Weights of a small GPT-style language model, trained from scratch on English Wikipedia: 21 layers, a variant of Adam for these matrices.
MLP neurons of a small language model. Each row is named by its layer, matrix (gate and up: input weights) and neuron, and shows model dimensions 48-175. Each number is 128 + 32 x the weight over its row's rms, rounded and kept within 0 to 255. A neuron's up and down rows have the sign that makes its largest values positive.
After each neuron's rows, "fires in" lists the words (lower case) most often at its 100 highest values on Wikipedia text that the model never trained on; "fires after" lists the tokens most often just before its 100 highest values on Wikipedia text that the model never trained on. A number after a token or word is its count.

L3.gate1021 [179 140 138 169 141  82 162 150 146 105 129 148  94  68 103  84  72 124 115 143 118 144 101 151  83 130 140 118 179  99 138  77 100 143 161 137 127 137 152  95 115 100 113 150 136  93  73 107  70 161  87 127 136  75 133 145 120 124 195 143 157 105 136 151 116 131 109 158 144 104 156 139 172 184  91  88  71  96 140  64 112 155 116 143 155 130 144  64 155  95 121 129 119  93 161 144  91  36 167 102 155 160 133 115 131 115 242 104 116 100 128  83 181  96 164 136 159  95 131 145  78 152 125 127 142  65 175 105]
L3.up1021 [114 128 114 151 147 127 115 157 144  62 119 169 110 182 100 163 191 118  90 144 139 147 147 116 198 120 123 157 133  67 131 128 192  82 122 115 127 118 152  98 141 119 120 112 132 130 128 179 134 111 137 129  93 176  86  88 114 161 138  90  64 137  85  43 130  85 109 163 166 160 118  90  17 178 207  89 150 123 122 186 126 105 140  85 121 155 132 110  92 171 123 119 119 114  23 172 131 130 138  97 170 112 173  93 118 169 165 118  99 128  87 119 136 146 121 115 125 108 190 174 183 156 121 104 154 131 112 197]
fires in: "2009" 30, "2008" 16, "2006" 8, "2005" 8
fires after: "0" 70, "5" 4

L2.gate296 [175 127  84 120 128 120 145 124 149 219 165  96 193 105 126  64 156 156 121 144 128  99 129  69 143 178 157 118 163 126 126  88 131 120 134 109  90 153 124 108 121 127 124 142 150  63 123 119 112 103 154 100 139 101 123 131  73  76 111 106 173 170  68  95 134 157  71 129 141 119  99 119 164 128 142 153 111 152 115 153 123 132 133 102 192 129 119 197 125 141 181 108 129 110 155 109 118 159 147 147  86 102 117 142 153 117 119 156 164  69 148 150 156 107 119 128 135 116 112 177 152  94 230  85 111 112 154 183]
L2.up296 [134  75 114 158 166 156 144 102 114 107  69 103 129 130 137 135 149 108  77 155 200 108 118 152  77 102 156  94  73 121  89 120  99  93 119  54 116 161 148  96 163  99 109  93 170 138 124 151  63  71  81 135 147  91  45 140 114 100 142  71 136 162 141 105 162 135 127 145 134  89  99 129  57 102  89  99 147  80  73 102 116 152 136 115  55 151 163 150 114 114  91 162 123 134 102 119 165  77 108 153  90 133 139 100 176 205 155 114 181 136 141 127 193 111 105 165 154 118  59 140 124 127 100 111 117 125 178  83]
fires in: "july" 14, "2022" 14, "2021" 12, "2025" 8, "2024" 8, "2020" 7
fires after: "0" 59, "ess" 5, " contribut" 4

L16.gate69 [131 138  97 136 113  99 134 110 107 149 161 108 109 134 112 142 144 112 181 135 133 135 103 141  83 130 173  83 131 137 104 104 117  81 106 110 162 124  96 185 131  82 156 141 101 101 162  81 145 135 142 112 134 144 121 182 139 118  84 124  42 144 173 185  89 159 118 144 109 104 128 192  99 160 174 161 150  92 108 139 174 134 144 112 175 132 157 181 125 112 167 169 127 137 104 113 104 101 118 121 155 133 128 105 150 129 163  73 105  98 141 109 151 139 134  92  87 132 110 115 122 119 105 125 101  95 110 143]
L16.up69 [117 133 146  71 138  98 138  94  94 131 129 147 120 116 140 117 165 135  86 155 103 214 184 144 113 104  98 118 145 122 154  95 118 147 102 139 137 126 106 160 148 148 128 128 177 133  89  74  59  55 142 119 134 132 174 117 146  81 144 109 144 124 134  92 203  82 148 134 103 115  48 165 191  84 135 148 148 147 120 103 120 182  68 102 118 125 183 154 164 112 144 108 160 165 169 150 107 107 119 110 100  45  98 166 145 132 146  97 192 151 129 168 144 100  92 113  75  39 131  94  90 141 173 146  98 127 121 122]
fires in: "000" 42, "0" 23, "500" 10
fires after: "0" 47, "," 14, " (" 13, " " 9, "5" 5

L3.gate987 [140 150 117 148 108 131 115 143 140  97  82 116 141 173  68 142  47 125 101 109 156 120 152  94 133 113 134 128  73 104  69 169 154 121 131 118 125 107 166 139 147 116  86   0  87 179 112 113 122 148 103  33  74 119 136 189  74 146 182 121 166 174 109 108 126 196 141 106  87 137 118 101 101 168  87 102 103  95 168  56 171 178 139  75 107 125 125 109 152  84 175 149 107 140 144  72 113  41 177 109 144 145 137 131  88  90 200  44 116 137 154 110 121 119 111 145 157 163  81 151 105 101 148 135 167  82 134 108]
L3.up987 [ 78 179  90  86  61 136 175 151 113  98 147 110 106 138 174 133 137 111 132 145  93 114 162 120 170  72 128  82 146 153  85 118 115 121  53 111 152 140 142 113 125 163 140 140  77 108  90  89 112 123 105  99 110 106  98 142 160 143  88  96 123  97 123  94 108 138 112 133 113  78  88  77 125 106 182  64 124 147  64 195  72 122 141 104  12 107 125 114 159 132 123 127 135  79  80 176 161 143 151 150 101 181 161 110 132  99  85 209 140 149 149 132 135 181 113 119 101  95 108  86 119  83 106 229 103 153  99 196]
fires in: "2019" 40, "2009" 28, "1999" 17
fires after: "1" 41, "0" 31, "9" 17

L6.gate729 [131 135 120 110  97 104 133 121 151  93 159 167  99 127 214 196 194  80  33 109  94 170 130 118 110 122 121 158 155 138 136 162 137  96 165 200 117 108 128 218 172 137 102  73  77 130 115  95 124 106 104 137  92  95 103  87 153 133 108 107 120 104 149 115 141 120 120  64 108 134 111  85 170 158 133 101 160 142 151  91  72 101 133 117  84 108 157 110 166 169  85 156 116  41 104 149 123 189 135 161  59 102 153  94 136 108 207 119 116  61 152 109 111 125 126 127  74 183 156  82 100 206 126  76 127 132 104 136]
L6.up729 [136  79 135 132 109 124 141 120 113 116 110  92 108  87 142 182 132 157  84 128  89 153 197  88 153  92 144 124 178  83 169 104 133 144 152 145  78 128 109 156  85  82  93 159 119 148 115 162 166 169 126 154 129 113 158 125 106 120 131  86 129 182 188  75  81 136 132 127  99 112 130 121  20 108 147 135  60 170 190 120 114 145 117 115 161  79 137 164 107 177 138 116 106  96 165 177  90 162 150 130 199 171  96 113 116 159 122 179 117 104  94 125 135 170 145 115  93 106 145  82 199 120  70 154 144 145 134 137]
fires in: "2007" 13, "2016" 10, "2026" 9, "2017" 8, "2006" 7, "2025" 6
fires after: "1" 25, "0" 23, "2" 23, "9" 8

L3.gate805 [125 132 120  95 111 146 152 140  97 131  70 106 155 121 155 143 140  47  81  63 172  66 104 183  90  81  80  83 110 133 132 134 120 211 185 100 142 165 144  96 110  90  97  77 110 134 144 139  96  75 126 109 102 104 107 188 124 141 161 194  95 122  89  88 149  98  95 194 122 149 114 141  91 128 199  74 138  97  90  80 134 100 122 166  78 124 140 145 105 113 149 125  95 132 108 107 152 129 131 108 127 113  87 140 121  90 176 148 180 125 152 151 145 101 126 198 116 154 138 109  63  88 150 200 159 182 141 121]
L3.up805 [102 154 157 130 163 149 163 153  86 148 145 182 152 119 130 142 111 133 117 122 126 132 115 133 118 105 119 175 114 141 158 145 116 161 172 175  92 147 136 120  92 120 101  66 160 182 122 106 119 144 173 125 118 130 165 112 138 177 163 176 181  99 118 140 118 128 114 141 136 205 135 186 108  95 122 129 225 113 122  99 137 183 115 125  87 158 104  85 129 116 133 143 166  32  87 122 124 159 139 165 155 161  95 109 154 133 133 107 155 141 177 148 171  67 120 159  90 122 145 110  77 125  87 127 184 152 161  78]
fires in: "2022" 18, "2021" 16, "2023" 14, "2025" 10, "2024" 9, "1998" 8
fires after: "0" 84, "9" 16

L6.gate656 [133 168 143 156 146 138  95 103 122 131 115 125 133 149 137 117 110  93 161 134  77 124 115 144 125 122 126 145 126 117 128  87 102 163 146  86  62 124 109 117 103 122  89 136 135  94 126 135  92 185 140 116 149 146 127  82 170 149 132  84 159 196 154 176 126 168  93 120 122 110 135 196  83 168 134 155 126 107  95 134 152 114 137  81  87 180 103 110  92 158 144 127 126 135 117 100 105 165 124 133 125  89 134  93 127 105  51 116  97  64 126  94 152 140 111  80 168 171 135 110 100  75 133 132 147  67 106 123]
L6.up656 [ 85 113 109 204 131 190 119 135  78 166 161 174 148 163 163 134  70 129  94 143 170 143  97 114 137 146  86 148 118  99 142 169  82  79 125 128 106 159 105 153  81 191 161 189 148  76 168  77 150 138 135 125 129 129  98  83 114 167  98 155 138 113 138  88  72  65 106 106 166 140 140  80 102 152 141 138  42 139 126 126 133  74 105 105 157 133  76  90 169 114 106  88 154  83 116 154 119 137 157 189 100 116  90 147 124 172 120 127 176 110 150 105 114 120 124 101  76 174 205 170 125 139  99 176 125 140 130 126]
fires in: "a" 41, "o" 5, "olney" 4
fires after: " (" 15, " \"" 11, " N" 9, ".\n\n" 8, "\n\n" 8, "==\n" 6

L11.gate179 [ 64 127 158 125 120 163 154 115 128 170 139 140 134 148 104  95  75 121 124 122 136 154 116 142  40 124 146 147 121 138  87 146 137 155  52 140 152 196 165 116   9 225 151  93  54 158 127 170 107 135  68 169 130 131 147  92 113 195 115 168 134 118 132  86  81 134  86 126  95  58 124 121 122 152 155  98 129 112 122 132 135 156 116 172 116 205 124 123 157 104 133 184  89  87  81 111 116 113 147 119 111  82  62 100 113  96 149 129 127 127 148 111 207 133 126 129  90 116 145 142 132  88 142 135 111 101  72 112]
L11.up179 [105 175 172 143  83 120 135 125 109  92 102 119  96  98 144 102 165 125 116 181  85 182  83 135 125 157 184 121 127  55 154  99 134 151 103 178 122 109 187 161  76  96 143 170 146  97 125  99 161 137 113 133 159 163 145 100 109 160 114 168 144 112  88  84  94 141 103 119 186 109 151 104 154 127 140 105 100  59 151 101 103 134 157  34 114 181 126 166 117  91 130 117 172 116 104 154 104 114  96 199 159 147 114 118  95 142 134 164  63 100 115 156  93  59 151 116 120  97 151 150 119 106 158 156 190 147 131 149]
fires in: "2020" 13, "2022" 12, "2024" 11, "2021" 11, "2025" 10, "2" 7
fires after: "0" 66, "^{" 8, "en" 4, " N" 4

L18.gate677 [139 134 126  69 140 106  85 131 134  50  97 135  27  42 156 137 176 120 119 151 100 167 121 105 190 167 128 115 145 107 150  73 134 110 158 145 102 153 157 129 169 127 189  84 164  98 168 121  81  90 147 107 171 134 134 136 167 143 108  99 194 188 175 170 140 151 145 105 105  84 186 120 165 136 150 103 114 113  83 197 124  91  90 124 133 105 192 113 115 167 124 137 138 125  91 110  88 113 141 138  59 112 144 159 177 132 185 145  98 149  75 159 120 127  84 106 139 153 136  93 161  85 138 124 106 148  81  89]
L18.up677 [124 168 174 128 145 130 108  78 109 132 126 101 103 112 126 104  79 158 178  97 129 109 153 104 126 103 120 161 148 118 141  61 125 138 149  98 126 155 166 176 121  80 115 147 133 113 110 131 144 132 188 142 126 170  96 138 198  86 122 139  79 148 112 150  91  98 123 102  98 126 147 150 138 114 121 138 202  96 191  70 189 152 129 211 207 171 117 109 115 107 106 113 141 104 150 102  85 132 167 103  94 156  42 158 105 155  96 125 172 127  54 116 157 214  79 115 134 116 204 101  97 109  53 146 154 142 154 209]
fires in: "0" 94
fires after: " " 89, " (" 9

L3.gate335 [112 129 147 148 103 133 102 162 154 135 144 114  52 125 112 128 119 158 177 100  92 111 122  87 143 175 110 142 150  97 123  74 141 114 105 180 196 109 148 128 119 146  97 122  84  99 193 141 128 187 114 158 210 166 154 151 146 133 142  92  68 150 110 119 114  96  89 103 153 112 125 136  69 106 112  80  82 164 138 178 136 136 139  80 129 126 107 143 128 155 112 106 136 145 154 153 126 106 124 152 119 134 126 153 118 111 139 162  99 102 149  63 132 131 166 127 189 137 143 142  85 129 166 108 188 100 145 157]
L3.up335 [112 107 195 120 157 165 110 120 144 133 101 100  85  71  93  94 144 106 103 123 134 142 121 187 135 104 103 137 157  89 163 140 134 147 170 148  96 132 144 139 172 152 129 129 128 122  82 147 109 141 136 103  72 107 162 175 173 149 148 139 129 188  99 103 172 120  40 176 135 171  76 142 138 167 123 100 146 150 104 107 120  87 121 191 156 138 137  93 139 115 135 161  96  90 109 198 101  85 105 133 104 153 137 131 180  56 161 139 142 189 136 169 135 105 126 159 133  63 115 171  94 137 154 138 118 194 161 130]
fires in: "2009" 30, "2019" 13, "2008" 12, "his" 5, "1999" 5, "1908" 4
fires after: "0" 55, "1" 14, "9" 5

L2.gate640 [125 163 148 100  89 135 182  68 123 120 158 161 217 122 132 178  82 172 143 102  78 139 164 135  51 113 107 136  79 131 137 146  73  83 220 159  88 126 117 146 120 157 149  85 134 124 113 104 104  89 109 121 124 122 120 105  77 180  95 145 148 195 146 114 156 151 143  81  99  63 147  87 114 143  98 174 141 104 138 163 155 139 102 139 118 128 128 117 124 221  44 178 145 188 125 147 123 119 146 113 158 169 170 148 128 183 133 117 104 143 142  58 136 150  99 127 196  94 151 102 117 114 100 134 156  87 156  67]
L2.up640 [154 110 108 131  89 100 152 113 124  72  75 117 181 102 113 173 196 111 112  95 132  78 141 146 177  70  85 134 143 105 103 115 139 173 112 201 132 134 137 138 135 111  74  84  92  93 109 125  97 153 115 110 125 152 124  97 120  99 152 102 122  92 112 107  72 141  96  58 120  82 125 171 142 177 149 114 118 119  54 117  86 155 124 131  88 175 103 135 154  94 125 141 126 142 115 136 121  85 121 147 120 125 130 121  83 128 112 169 130 185  87 129  93  91 133  87 153 107 134 124 120 117  82  98 113  81 112  57]
fires in: "11" 18, "21" 16, "2021" 16, "2011" 11, "born" 7, "110" 4
fires after: "2" 46, "1" 40, " was" 4

L3.gate817 [137  97 117  95 145 116 158 152 124 150 145  96 101 155 154 154  87 107  85  94 162  96 137 139  84 134 124 116  64  67 121 169 169 135 131 150  66 135 154 139 128  98  98 127 144 162  84 126 148 109 131  98 103 211 161 107 149 145  80 142 135  66 113 148 156 154 100  98 112  99 126 150 122 105  55 153  99 107 145  58 119 158 151 144 114 144 133  67 118 139  69 115 121  92 120 146  96 122 147 118 120 154 135 128  82  66 168 124 109 118 198  87 164 184 140 126 178  93 117 103  66  86 122 125 159 111 172  60]
L3.up817 [ 65 130 120 118 114 130 175 129  85 116 108 107 111 122 203 111 121 167 156 159 167 100 140  87 132 137 137 180  62 162 148 124 140 166  79 100  68 139 212 179 136 156 156 123 136 119 121 142 156 121 171  90 109 135 176  94 135 141  87 151 110  64 137 115 115 152 115  85 110 125 146 129 100  99 139  91  53 184 101 132 119 123 150 106 148 141 117  84 132 121 119 148 159 122 101 167  97 135 143 140 104 142 116 135 137  72 133 186  98 124 176 109 153 143 194 125 135 129 132  83  79 112  85 173 122 148  67 135]
fires in: "2025" 19, "2022" 18, "2021" 17, "2023" 12, "2020" 10, "2019" 7
fires after: "0" 73, "2" 14, "1" 13

L6.gate571 [ 99 131 116 158 192 131 172 123  64 113 149 124 135 100 172 115 157  97 113 153  90 111  85 100  99 144 119 127  62  96 137 105 200 127 163  70 124 104  87 111  99 154 135 142  80 117  94  92 155 146  94 190 114 114 139 101 171  58 138  99 152 145 105 126  94 125 143 149 112 135 113 134 162 175 105 140 197 107 130 148  95 157  94 191 177 126  93 138 158  98 146 148 153 142 116 143 127 116  46 160 105  99 147 141 195  85  61 151 160  62 128 153  78 151 153  91  87 153 103 163  50 142  70  76 136 121  93  72]
L6.up571 [117  86 147 128 134 118 144  89 165 202 137 139 102 140 120  88 143 164 135 148 131  85 156 116 144 139  78 139 100 130 120 154 188 124 126 119  87 119  90  93 169 155 133 178 143 160  90  85  87 171 118 122  98 120  95 118 191  64 155 170 188  98 100 182 181 129 167  69 190 150  80 180 145 156 186 114 140  69 135 170  90 118 110 174 148 145 122 139  77 136 140 118 148 153 120 126  96 176  97 133 146 104 135  99 111  85  82  86 101 123 186 182 112 109 156 133 142 163 146 112 129 122 118 102 133 115  96  78]
fires in: "10" 36, "11" 29, "100" 8, "108" 4
fires after: "1" 100

L17.gate44 [112  91  70 116 176 159 111 143 201  74 144 122 141  75 112  99 101  75 121 129 118  82 110  72  69  76 133 140 160 126 159 229 146 121 162 106 101 123  67  81 157 153 144 130  83 114 112 157 190 115 145 166  74 130 150 119  74 152 112 121 130  93 163 112 120 126 154  79 108  99 120 124 210 126 151 134  96 111  58 152 132 134 139 111 150 155  66 120 136  93 122 135 117 130 112  85 132 157  87 109  79  98 142 143  96 195 113 106 128 145 139 110  79 159 129 163 125 151  92 136 149 101 199 105 141 117 132  77]
L17.up44 [ 93 116 102 133  94 124 115 149 143 104 100 116 118 139 152 163  90 122  70  80 145 125 143 151 145  75 139 175 132  71 100 102 122 157 120 128 178  99 132 126 114 172 154 153 111 151  53  94 130 130  95 107 192  84 103 115  57 110 184 170 124 110 108 149 110 135 108 120 160 152 171  72 106 175 112 169 129 122 124 140 115 143 144 125 139  89 141 153 126 132 109 149 129  99 132 163 108 133 147 141  98  73  84 139 172  72 138 138 199 109 220 193 162 110 189 100 141  64  84 133  87 124 137 197 106 143 103 139]
fires in: "21" 14, "23" 10, "24" 9, "30" 8, "28" 7, "22" 6
fires after: "2" 58, "3" 15, "1" 15, "4" 4

L18.gate106 [142 164 135 121 116 144 129 148 166 191 130 138 126 148 184 124 130 131 114 165 183 125 173 136 192 129 103 146 142 114 129 100 122 202 110 122 135 118 135 133  90  96  72 126 106 182 157 114 125  84 105 148 126 131 141 137 163 156 115 137 162  49 104 113  95 124 149 115 109  72  85 159 119 116 150 115  81 125  84  87 188 117  92 148 179 100 112 106 127 109 155 150  52 165 149 128  93 131 148 127  75 151 145 149 123 109 100 146 116 122 139 154 141  90  89 111  88 201 123 129 101 193 103 123 140  95 104 139]
L18.up106 [161 161 133 112 151 179 108 126 146 140 122 168 123 118 109 169 132 125  88 178 203 149 110 129 113 167 147  89 100  90 113 110 101 168 156 132 155 157 124 155 141  88  79 140 100 154  96 178 113 122 162 144 160 136 166 135 115 114 133 160  94 115 120  42 161 120 137 104 202 130 103 145  91 125 127 124  94 107 141 113 168 127  52 127 138 100 117 170 130 136 166 120 116 125 108 111 178  95 182 148  67 226 115 158 152  90 100  82 131 111 123 124 161  97 107 141 171 162 135 169 123 105 124 109 143 100  99  99]
fires in: "000" 46, "1980s" 7, "500" 7, "1970s" 4, "100" 4, "00" 4
fires after: "," 29, "0" 28, "9" 19, ":" 6, "1" 5, "5" 4

L3.gate1011 [186  41 128 102 118 144 120 161 147 147 119 121 112 137 116 126 161 137  86  88 172 119 123 120 131 190 150 135 101  76  99 111 117 107 147 107  81  82 162 137 152 143 125  96  80 192  75 196 120 129  88 101 164 147 115  86 123 129  89 112 103 108 142  84  51 129 105 145 122 132 123  77   0 170  52 170  81  96 167 102 152  80 166  69 138 132  96  99 109  69 113  84 144 140  88 149 134 128 143 125 184 165 136 141  98 116  97 159 118 151 115 118 156 116 148 148 149  93 135 130 161 111 124 168 125 179 145 144]
L3.up1011 [198 119 131 108  61 142 153 128 147 156  98 128 137 181  78  80 153 103 121 125 137 136  97 127 120 123 129 174 130 129 111 173 108 136  84 165 120 114 184 162 176  93 113 140 128 108 116 165 178  99 127 123  92  97 112 127 139 143 117 135 134 142 108  73 190 124 135 113  82  94 141 134 109  65 146  57 112  93 155 138 125 149 107 138 114 141 148 108 165 162 115 170 155  76 143 125  96 141 135 137  90  83 133 119 102 120 129 114 140 157 131 211 161  85 119 132  71 160 137  81 185 130 146 105 151 157  77  92]
fires in: "1999" 26, "2019" 21, "1998" 18, "1988" 6, "2018" 5
fires after: "9" 44, "1" 26, "8" 9, "7" 4

L3.gate859 [ 72 155 145  56 104 154 120 162 108  91 113 111  95  98 183  99 148  96 147 129 152 157  94 147 137  44 186 131 188 136  82 140 127 163 166 145 159 163 139 160 126 193 103 127 126  99 120 128 171 128 173 111  99 106 150 128 129 203  95 127 103 130 134 145 143 101  79 132  85 141 123 113 129   4 123  87 153 129 100 183 119 159 120 158 157 127 143 128 195  78 127 175 131  98 148 110 101 157 142 144 143  78 127 136 117 143 176 172 138 107 148 114 155 148 164 103  80 132 106  92  74 168 218 127 125 170  69 148]
L3.up859 [182 143 114 135 139 166 109 116 147 161 136 127 144  86 104 207 149 130 125 120 116 103 116 126 138 138 161 116 169 194 158 171 104 138 156 102 165 125 141 112 149 102 116  88 126 122 150 119 119 111 105 121 116 124 102 112  93 145 149 114  41 166 121 148  90 153 119 141 189 113 123 106 134 127 123 131 143 118 114 116 164 118 150 112  92 179 145 143 157 137 180 158  96 152 136  84 136 105 141 141 117 143 116 109 118 128 211 119 141 164 103  73 147 148 149 207 142 135 152 136 118  94 148 212 118 135 171 190]
fires in: "29" 17, "49" 14, "39" 13, "9" 6, "59" 5, "69" 4
fires after: "2" 29, "4" 18, "3" 17, "7" 9, "0" 7, "5" 6

L6.gate433 [156 155 141  94 170  83 126 129 115 101 139 156  81 137 110 131 125  86 157  92 149 149 104 167 123 140 153 130 101 128 171  60 117 171 111 143 120  95 137 141  91 120 128 152 124 146  98 121 130 101 161 168 110 129 110 174 126 101 128 143  64 128 161 111  97 130  87 128 138 122  67 204 146 112 150 110 142 104 114 120 114 161 106 131  95 139  33 126 179 106 135 114 151 143 112 125 118 117  38 139  54 153 204 121 167  95 142 151 147 130  88 126 150  84 128 134 199 109 139 136 148  97  97 193 137 106  86  67]
L6.up433 [180 158 105 137 210  87 160 148 138 113 110 153 150 118 146 125 194 102 185 100 124  93 119 109  94  95 123  72 223  82 109 117 140 122 122 161 154 153 136 130 133 151 123 164 101 113 115 137  97 133 146 140 205  92 160  71 118 210 106 150 137 124 111 122 138 161 105 150 155 130 113 129 131 100 122 158 118 116 150 123 160  81  86  83  52  92 144 121 124 108 160 127  96 104 132 161 148 156 168 160  95 106 139 107  78  90 127 116 162 118 132 101 191 129  44  25 154  39  71 130  77 201 168 165  82 104 154  87]
fires in: "9" 36, "5" 7, "94" 6, "95" 5, "97" 4, "83" 4
fires after: " " 61, " (" 31

L3.gate545 [110 124  66 150 140 103 114 120 151 120 160 139 103 122 156 107 174 150 120 156 116  58 209 150 103 108 108 161 146  94 137 100  81 138 135 133 138  90 141  74  90 101 171 116 114 179  74  44  91  52 130 185 127 139  85 207 185 135 133 132 164 151 113 154 159 115 178 100  96 110 165 136 165 171 129 198 145 104 128 137 164  93 123 130 135 100 166 143 106  95 128 125 158 126 153 134  85 147 105 127  91 106 131 126 192 154 145 141 154 130  36 157 139 169 118 134 132 131 165 133 105 138 137  96  97 128  98  87]
L3.up545 [119 125  97 168 140 114 199 113 159 142 106 119 151 152 146 156 107 135 134 194  94  88 106 144 133  92 125 193  33 147  85 127  92 132 131  59 125 108  96 138 153 134 153  99 110 171 111 123 175 107 109 145 124 133 151 148 134  88 125  83 181 124 110 117 100 126 156 127 103 162  92 107 130 132  99 114 188 112  91 137 135 136  88 123 155 118 147 148 114 143 168 107 167  87 134 128 140 138 109 159 140 103 139 129 139 128 111 107 147 122 134 118 107 128 125 131  77 153 224 146 171 108   0  89 129 120 133  96]
fires in: "10" 57, "100" 12, "108" 4, "101" 4
fires after: "1" 96

L3.gate829 [ 66  34 112 149 100 123 130 183 123 190 133 106 136 143 136  91 133 136 103  77 135 167 151 137 110 134 106 143 175 145 153  72 123 117 147 186  90  74 145 114  96 156 112 107 102 146 151  83 138 157 161 114 143  54  99 125  92 113 189 128 144 164 123  92 249  79  64 187 137 124 117 137 124 140 105 137 129 141  62  79 151 119  93 141 108 163 160 136 159 125 113 115 180 100 104 151 112 184 114 133 162  86 202 202 129 127 154 182 138 180  96 165 165 113 140 171 105 141  98 120 135 121 150 141 100 169 176 191]
L3.up829 [122 158 176 107  97 143 160  74 102 116 112 108 155 156 118 170 201 117 177 130 124 118 131 150 137 137 169  95 121 109 138 135 147 110 123 107 121 127 135 117 187  74 142 185 124 101 178 144 148 127 104 173  74  69 140 192 158 156  97 126  98 128  92 135 116  79 143 138 115 160 154 115  96 103 191 134 163  59 137 151 124  51 140 141 174 167  65 125 109 109 164 151  60 133 146 115 143 144 110 101 150 166  62 102 120 173 154 151  96 179 127 119 111 117  96 163 195 109 137 103 133 152 204 156 108 112  98 130]
fires in: "29" 22, "28" 13, "39" 9, "69" 7, "59" 4, "49" 4
fires after: "2" 49, "0" 13, "3" 12, "5" 8, "6" 7, "4" 5

L2.gate193 [ 82 144  72  65 112 111  94 136 118 127  96  93  57 164  57 124 103 124 120 144 108 103 140 162 102 109 100 121  69 116  98 143 120  67 111 184 186 154  99 102 154 190 111 113 123 175 126 166  81 109 106 166 114 171 162 123 131 121 159 153 129 141 138 109 142  67 131 138 152 123 110 143 191 112 138  98 139 131 133 132 135 138  60 106 178 136 101 148 105 151 130 116 118 152 116 155 117 133 125  40 153 129  99 161 120  96 200 105 174 185 153 146 110 125 170  98 136 115 136  89  76  72 150 118 183  81 156 132]
L2.up193 [147  63 179 166 110 179  84 129  85 129 155 144 182 118 118 132 174 140  71 127 137 137  95  85 149 210 179 168 175  95 109 126 162 125  95 112 103  98 132 199 138 114 130 170 161 104 124  98 133 180 124 120 137 135 119  96 125 117  73 134 116 119 159 124 165 114 136 163 163 139 162 132 191 151 131 143 150 137 132  95 185 125 174 153 161  67 151 126 110 104 150 132  93 106 129 187  75 153 133 182  71 157 100 158 118 119  74 139  59  75 111 150 118 127  92 146 106 175 132 103 131 165 118 156 159  84  65 128]
fires in: "16" 21, "2016" 18, "1936" 5, "2026" 4, "16th" 4
fires after: "1" 64, "3" 8, "2" 7

L6.gate706 [ 80 162 144 111 115 154  76 134 130 160 119 137 114 205 135 130  95 108 175 101  82 147 135 213 124 153 122 121 136 143 102 129 134 146 169 164 132 116 143 138  97  80  93 138  87 127  77  72 118 143 163  99 145 138 127 121 103 183  72 106 127 122 165 193  85  79  71 127 127  94 148 142 109 132  71 107 143 120 131 160  85 156 103 100 163 164 100 127 135 108  77 113 161 117  87  92 135 136  96 118 140 138  97  78 115 139  88  80  63 117 189  99  98 171 151 158 107 135 111  73 202 112 147 129 172 111 138  91]
L6.up706 [ 95 110 171 181 123 127 128 165 158 171 134 122 143  89 146  79 149 118 165 162  70 107  99 161  73  83 150  98 139 106 119 108  83  72 112 103 211 150 168 103  99 110 154 138 120 121  85  75 173  97 158  88 115 164 134  86  67 154 105 117 114 124  75 124 125 142 143 120 170 106 132 155 156  89 117 106 139 112 114 130 162 150 138 150 100 158  86  73 156  93 121 135 147  95 185 159  87  20 157 148 115 135 141 186 194 186  67 119 128 137 160  82 137 100 116 120 125 142 144 153 128 102  66 149  94  83 143  72]
fires in: "on" 57, "once" 7
fires after: "." 23, " \"" 14, ".\n\n" 10, "-" 9, "'" 5, " m" 4

L6.gate519 [ 86 127 159 144 132 114 136 142 122 123 159 132 152 123 214  70 164  66  90 114  59 131  83 127  91 149 110 112 108  99 139 100 121 129 181 163 188 145 139 138 113 146 142 118 118 119  91 130 128 160 127  84 149 169 164 125 129 206 134  54 173 110 146 157 146 129 110 156 164  96 121 125 180 189 118  62 148 119 143  83  97 172 140 188 164 156 120 163 150 150 129 159 145  83 149  96  78 167  91 128 163 135 121 136  82 131 162  97 154  71 125 173 120 110 146 143 133 159 146 146 140 125 123 164  74 136 149 142]
L6.up519 [148 156 191 153 128 160  92 191  80 125 105 138 145 122  57 144 102  84 125 114 102  77 144 148  99 114 138 193  62 143 146 157  78 179 120 124 196 101  62 104 110 114 142  50 114 113 150 185 111 112 124 146 139 143 118 142  94 116 177 111  97 131 159 152 120 106  97 152 210 110 112 136 102 181 101 118 146  92 143 120  84 174  74  96 116 135 104 167 146  72  99 140 112 142 136 116  95 179  81 136 121 111 115 127 158 108  88 116  36  99 157 115 155 140 178 127  97  86 130 150 171 140  72 124 142 128 203 146]
fires in: "at" 35, "on" 7, "under" 5, "during" 4
fires after: "." 42, "b" 7, ".\n\n" 6